Weights of a small transformer language model.
Training: a variant of Adam for these matrices, 436M tokens, 3325 steps.
MLP neurons of a small language model. Each row is named by its layer, matrix (up: input weights; down: output weights) and neuron, and shows model dimensions 48-239. Each number is 500 + 50 x the weight over its row's rms, rounded and kept within 0 to 999. Numbers have three digits each.
Before each neuron's rows, "fires on" lists the tokens most often at its 100 highest values on Wikipedia text that the model never trained on. A number after a token or word is its count.

fires on: " so" 10, " out" 10, "-" 9, ":" 8, " (" 8, " politician" 7
L8.up512:429484478522438502443454534502443559474561530562529509541539560444545505531505503526506429409569441514457476516535532507525558510539438557566603454568478435442490434549430522484521522493565438547657561429580548536393522498450546510490499470550509511459545458562537445499552560520388446502504531559485518511504505517543517455465549441470557500502490536503473573454490486458392442462482594568549527476523506509476389609561609516566482544463507399461432512516512557469504558515469519471476529535499463568483621576507518447443472535428425495391530494534544385596463547406589459468
L8.down512:501554449443521490453470556503483515564580429537521501456532515509508418508439585497495518459485555522543493568470448544479506567566483506448464520428544495573505609555563431446560566454455623582346410396430475584556453421542411471608463465479475450492533422504518475508553554379450574514505528526540538454545461496480443481509529652544457496521460438503527469562519466453577528596554473515495434526594518450488581510502508490469578450386457546472540481514486482529554468502515534507493502416542446483524515468444532497477480467571486497588538519539370504406537494614452488577

fires on: "." 18, " by" 15, ":" 9, " fellow" 5, "ed" 4
L4.up126:395467487453530509452564515461525479514548305509434491483573460491481529499452503477502493558548529589530490411546453524474516547464498606505588525433487496543438571550478482534518506449583525505439488386472468550552532496476534494484464474483495459450528515470424453537429454481581509671542513546539462551500506533539584486438508440471500510449437507495427579487540527502609548504431515458562461511544618448519541505528506502530432429451499533448394463620495510490512468545525515501478488526573607564412449535523573448443442382591475486448496608478570525503488637533551454501
L4.down126:517612611525536479511449454514446471507523520485473514513404521486502440539527452550497491485436477357523462518524570483430556452537573486526491543544484530506566473437524536567423584515455515496531531584481525492499507536483479417510488499542490599480476532510542521506532543503368481449471505518439512369479467426577463550498481529457405464570504457560549486563480532482497500498536517565460568486485464479472467483493539414443574496530571427497640500375507441476479523448536547502488532537435457532561524436528514490573546549488503551530504538589507470569576439515478465492

fires on: "." 49, "ar" 8, "ty" 5, "al" 5, "az" 4, "'" 4
L5.up267:435548480535482559524565503493528500556553434466499511495554554464515520506506478475455428447462483522484522465502447421568504505443481592454530477460545526415461428526505543491481524509538407506370478615549415577461441494516532480530454524454487561528543512467501448460432482531494522423514503471501463478529504540542533555426480492598492468469538485546401497469454478539498511522455495451526526524579493517473505541486486452475548564471494516468548486367389441452452489441539617523593446496373390504476522407482492488518502455455530459499498400444434529448539545474450484527
L5.down267:452442581527486478542512469427509580467437533612507434541491516508516438529481515468499528500551605515571529518404531537536526473535555481516444517519412486541468462580390372533565587455384527503502551382509530648585526494491508445473519468506504530468543561580426573569549468407504439505496493495452548529459422467570518468540544444444472526577603540493482512521527522501497457508475540529483442500448523453624531516502571400491399426514442496524442483669562513521534518511483718465497492454552526483516533591544603506503540523543444519490457544489468497540496500457532476475

fires on: " of" 38, "-" 7, " average" 6, ":" 6, "CET" 4
L5.up125:484457499470535480515520539452549572525551508520447478492525509470436454570430448534515488537468534515475510531553519425469460555510454442556532449610484413506410543511421363416566466382569503561719446474523505484527544446449519487479495539525496470468520479422551543497491430476547453424537546430468498478498500469462473447518506453561521525403453485413524620429552462509491498525440534532478492471546451478464432508502614564528515533456486488457531511565629412545545631535518451497511522544478474414481438647563517384403425502458550485434596483441580490487501547513563478432
L5.down125:542481426466451527455435419451445480503556458466509499457410494500563598445507523368471542530521481513579510464482518567536562400415518535443462526457562525506535505522568538511485516655507540428439602540460475600501510556425461546545465467520561524524499519503491444492510507577405554501432503532542483545547547500414568486474525564507450510543498559575483399561510560462533485515549412453541505483431462446468479429504404353486519489529520505566445488426417531506487447527557570511563546493453426556503535350470459563505584527506456512567393438510526440392623475415435554567

fires on: "-" 48, " and" 20, " or" 10, " &" 4
L9.up778:482461488491480565515539478560452517520366511541596569494463472441472539458511562464494489449461457491620515449438546504476576559488473370476485500501485425540455471515467539565460461517450545513459565572497525531459570577506536481519458546510538472453492426428459458524441476568485492495477529487501485520532519431440524554552465559547529455601539514535505550496455442484394472599525480581565434479493514412526504589557527628595542549512614566528552451362494506464597548515581511440512576540488436481474509552594488450492444463527485492382596497533435546468490459532588507490
L9.down778:482461464503512565471559500598518548543452465515499555548660529529461406422465456523540437491429553529484596511541533403485495493475455486502413510412450515563559487512472564544605532515500524625493545470430542537532448435469561557468563506563508505526502519519489459472511449451507508514487494428491513487549526417509449446514521424488454588528504475533487563401428490570471467531489457499479508543502461459509486632524605398483487469505408553469522474510514465559530545407661522524514466515429398488531567465472483499474584500470513459518470530529490504504448471452492450594

fires on: "al" 13, " full" 12, " Light" 9, " Total" 9, " after" 8, " see" 6
L2.up687:558472423516526493497498470467433452505395486481464473580515569488627488452532454480533433523473439510482417513511467504495602542508514517483466620398443476522474435478478380472524496551548469531480508518521572502646455460491500507480489508397527601452579496508569531486541518430421453465490569497536388550501557526511616609506449541555477522558533460494498571511561516530414482541427594431539487447539517497574523542521543477495517491459501443490563484491546504497444479582508522465482556478485668531417507419511443530535465479634559515488599460481496471475469526486388542434
L2.down687:498393515551454572540487508502532471434517468531560504555586569470513521469534560401477424570529374524415458503544465467420511445472455475506571487514504519482507576498491443514516464420397535427439488542548504508495522511481546544473543545560534473475491521493565448513499555506377478444502553497590513464416572528524412468533553448489489513529523574505533490480481513454499528506396576398549478407529434469574486481516485485461492507516487518521543493465522474551452482511499505452506594592429475488482535561460527524554587510486426420561576548502548492592512604496475465382

fires on: " and" 40, " to" 23, "," 7, " –" 7, " or" 5, "." 4
L9.up520:550520412523459477513527550533497482521502513470467531550475460451487512545467437475534587447324473523485464504424531459524642513442388441414507470571447525451558482504447545536482418551487504471503521505510463567502553510535462510562447551478591590552528435382477545625458573469525474462433445507513525541505459442474530483516449576525458459560495527547454557567498461526521605572602459427540518592510568418453456492529489516475587554394542582435558485397455490479452549456499488436501506427405462603524529494451490545473395568440562499510563441519594552441465470471569548512
L9.down520:562433537506498556512553501550537597504417486476565433485540529504506441503542447495565411539512496492557435440407440562504512514476497484547523493441430475533546459489523563486524512474519522541544430543548498509443478585512526571482462522561575444505431506500473566553507520514538471483502471647461492503543583482410466496538487516484487542480548497582475412382404531472466401561480449454489565465554567466519479598549546470537582504471549547410521507453399388430485508457695594489536422413512563512505482552553523394500491555447469535548430614492451477552479540416541435484

fires on: "." 69, "|" 8, " |" 7, "\n" 7
L8.up455:564450521528555456547464553553547551488537456509590505450485561468407495527448490478451570477415598489439515498514482505495525463587472516505480522514512464422459498475556456543618490532537454511470516561460359483500519476475471528514558448425495500568596511498512530533569438573472508466482476496443626571481365451462515589453389454465410504522531540438551520386466477484499546573446500412476546501449507541582554496508578469417455393543524579536468514456368558456444492497489469478576480587417478549402531480523547485429543538499496526470451540494488507471575452472576556509
L8.down455:519549425501490485555527518541533495526453494570427493522537527523488422515461525528508524495473528451443534472518530554550473474517503573530475444480510447501515574503509466496515581501489520795516506521512479502465482500548525494502551490453527520519543491499526503499495454506574503511529422477423523440524484540540457481445485487465457430451515485494451553491505480453491479587444520533477525500537536522501479463564495136469471469485502484509508492504488548439488486530262430581559440436480476467590489451526521539462544517463460515514475537515452512513514520478461568489

fires on: "id" 24, "°" 24, ":" 23, "al" 8, " after" 4
L2.up945:535511507531531577451557391515591525483549504520423443585393527526532528495553534384622480558490476532408501460520377433522525492452486584480448544433529476486477443500498395451612460529500459482547621459498504474482518548494554488385502529566599552533535444566544529506459479549438464484517515452597506516528573483448538617473419521522454482498431458482483462498473541464439462558492532419442501431457414522504492514530546533409533472442471582482571489513483469435459513518498512428554504543511468474440467471476565455448520517561542561523639497403479615524428504407440507525
L2.down945:451486423446531437563517476471483558474489517505494517551457507598510472524543537479479481498468541504509451517572457593510476439571528520469537597513477486423438441516509538487537530453412437659498489537504478435520433465473594471482484469434485514471453488464558499458495574455508383491553574534444569478453466514514466478476403520398539455507527468505453461515442551560522575473650413393479513458473512421551530451469489451443575578565561519437577630533536562501445502585508532405495505462534468469487495539468426463467562473450521500482520411548500475458541592436440522556

fires on: ":" 13, "ism" 9, "iction" 9, " of" 8, "op" 7, " by" 6
L4.up132:482436479479518466459508459448511479469582467473558437521547423537437493524584494588527483492624553547552545394568497679537534519492476501567607476468482538508371536492451534507508528470480532467513541425494481531497541577533496532480586489434458453558514540492411425533455461496464507560641474576522448556504547582542570504452477507491469503462458519473478518515513560541509552559393515519517495504449568522489580600541496549470549616483530549405399477562540513534489515521513474486493516466502533497455511503504560478414504457550481547463534729478478496538519574568559581604
L4.down132:416574497448512488468470487556461543473510468475508451467397579459586492543495405564518510470429466401551481538525554433438454526537580478470407532520470523490508419508513381512504523505414469524542600500512499293461484470440586512408453507565539569446533462493564527433522486530435473455426449548493470548424486463484476498513515497517477466550482514512542491505633468443488461526592551472522515413485404489529565472425468552487500494546450353514564444478477497459495494501484436499539468440475549427448530462510563539485504483518441504469465512522570534457503421536490452401

fires on: "." 85, " |" 4
L8.up338:498522449425560484481588519540566442456513458545506527481550598575396502531442513453426452527491426461437553445477487469530514403562494512543503509460503537564449501601400382489563593511493421494527544505589501534542491464614473491503562467543543358427588544466455514528521552598448595438440560447440514603438569558507543523497492429503484499514500438461469560509489542504484446555509513520390497514435488558547529438498464493410446599463520532475544544466519571436528510477471444544471468502415468530508554448492610525543576470495524449517421528555522476530554422422458528510
L8.down338:517457558493586474445495524461554507501420481488484465533497493485566435536473540611508541507485524479466428537515509491462509559529525525483534490437548489518468518540493431453492460484485521787511470554488435438521458564498518525519494436533549472499538522474528520505495504500455466522530497511496509466464489523499497539534426528467533434483537472484537483541454555513491525533525490594503491517560539559487564364531490175472561469490398485525470498544508483468500486515078435458466470486508464525473530515499483445472509460509488538529507566497506516490524503503500539508

fires on: "." 51, " he" 8, ")." 7, "," 6, " |" 5, ";" 4
L8.up806:464408582524540538520490526550513595527457473538384469402566457451461522524566449452452469485473515468544586511528552529492505486427495494563517602421513416477393527427476527580526488448462493535492500512479442529458492476457514556424550462511496451476479549479433525509479508568493527463511506505541503624433571419425508501521489476496495497507542471511450535477536502544467510501473519529505515456531538509537514513559576490478547435568524517521491424485412574590614564424505384486530541532451502573566544446492462533493525518499491466468516484418439491467540456381595522520
L8.down806:538595444532496580508493564467581564473528549519435522511502518480525480512461525554504483497487487527412460558494472439601533478540499551462491530461507559595450544451549428520525521568437479695524502422549544577497465449543500461527517463617533523495438471483535533462520549433592488524511525539422498467547337557501503419472522472470385499554485509516544556483527500446504479490417540553493500509529516500488447494467496212507580388552484488504452457498482462442538432504317558579561471531475539526596490502488495531550523483531490517504455438443534529553530528462432422492

fires on: "-" 20, "ing" 19, " of" 5, " were" 5, ":" 4, " round" 4
L5.up594:478455474476487510497435479421520487450594484527457519551531444505426473513476517456504544480573531532469500495587493565545499522512470493551528550602464476460522499556480430501500496452626521475576521404441546450517452517463554527537415538583489441370539486484461473462485520480475485627487528618520535568466452504462440426549603483366525528446523447533533525526576506438519506485523559502513432502479597487525593470569497510458508501507491523458431472617502543487471507412496510563499551564501545569493476625531541410441459461494397493468454627491511464418521464470512483446
L5.down594:479523514483474518472453428609478442482488511510637471468408493465535516474468486528523484528400409424516516553506432501473510533517571518542434432475419520493579515340493536425426520447448509598500596482503428495487447481413494443516468510489549499568486465496564440461467546489505528433481534477536521489551574463451552517471482590530424465488449447467482453524480506540535470572496398493486580457499453559461439614414463498531471518553469509500491465343541425474527485569513577495547441534514510520535546419478512436618510516435522523607439485539441418537505540510449526561

fires on: "\"" 20, "," 17, "." 8, "ina" 6, "'" 6, " place" 5
L4.up592:585527428481448517483533482468506455520566433487389401463526445487407501488536578528499445522440520499559521482475482407509498534479474540572573475506540471440619454510511490489481528472431441437335489542489445460543463528502499424508354467467513581505525474459476479509466457483431495439515470470559428519475483473447440468502546495580459492477515413502359502469522514513481491494372543449477481476527533437527489501479515501431554490424535459477499501449489420375408533466515489581513515515448409478534511464561527476527503483527500484446507484488496436506568537569496510487
L4.down592:543495669542613466551469493541505552480495545602565421460459599504620477553518467575453550578559495508578497513474549531482551475507482577447468551512424572476471517489447434566573524486446530592522599485507522438499523499501462510439551567440517461499546463507486536545527559531548516490543564547484467590506495487539530477465460448411450517522517475508475470539537460546509472463515467544541541520482473422516528482528475456556468397595339568537532474536512548485574533502387514533513514481499389462434539488513527552601471593525566431471444489522534450449482473499516493536

fires on: "," 30, "." 19, "|" 8, "=" 7, " of" 7, " in" 6
L5.up724:556565511575564533539512540516469495517470458500568492417560553489618500461416529408397511431469540541486495538518487539567629455568473512503448487475596521569452557502498519494539460527489438487492533501541487526502538433476412478585562462468514502448500471428489454524525534588421475484588461475510462544380481475531575644469495435585463477538550459459476553556410490418453511532374497503440421490536498625569563466527454553456463466580543546470503464489491567476533492544500481483534404528387518448525509512520493467524513465505555552553498420540523510455590522522404508450
L5.down724:564492543441556518565414496535487475578554449454442489530469482576481488549477565556451525569468453434457576413474474522544521408556488501520434455521447481486517494590402592384571492525501533645479402549551405483475482494442508512507578452457433500546501467423533518541525531523565547473497480524453554496433508551544524437446470467479475445559468503519477470508497497442517464505581513586437497487513589567529524399562398378407604505482503489494414473568496491490518555440268413450428474448553491616425473434486464500545580606470547532538508414451524463529531478571498483552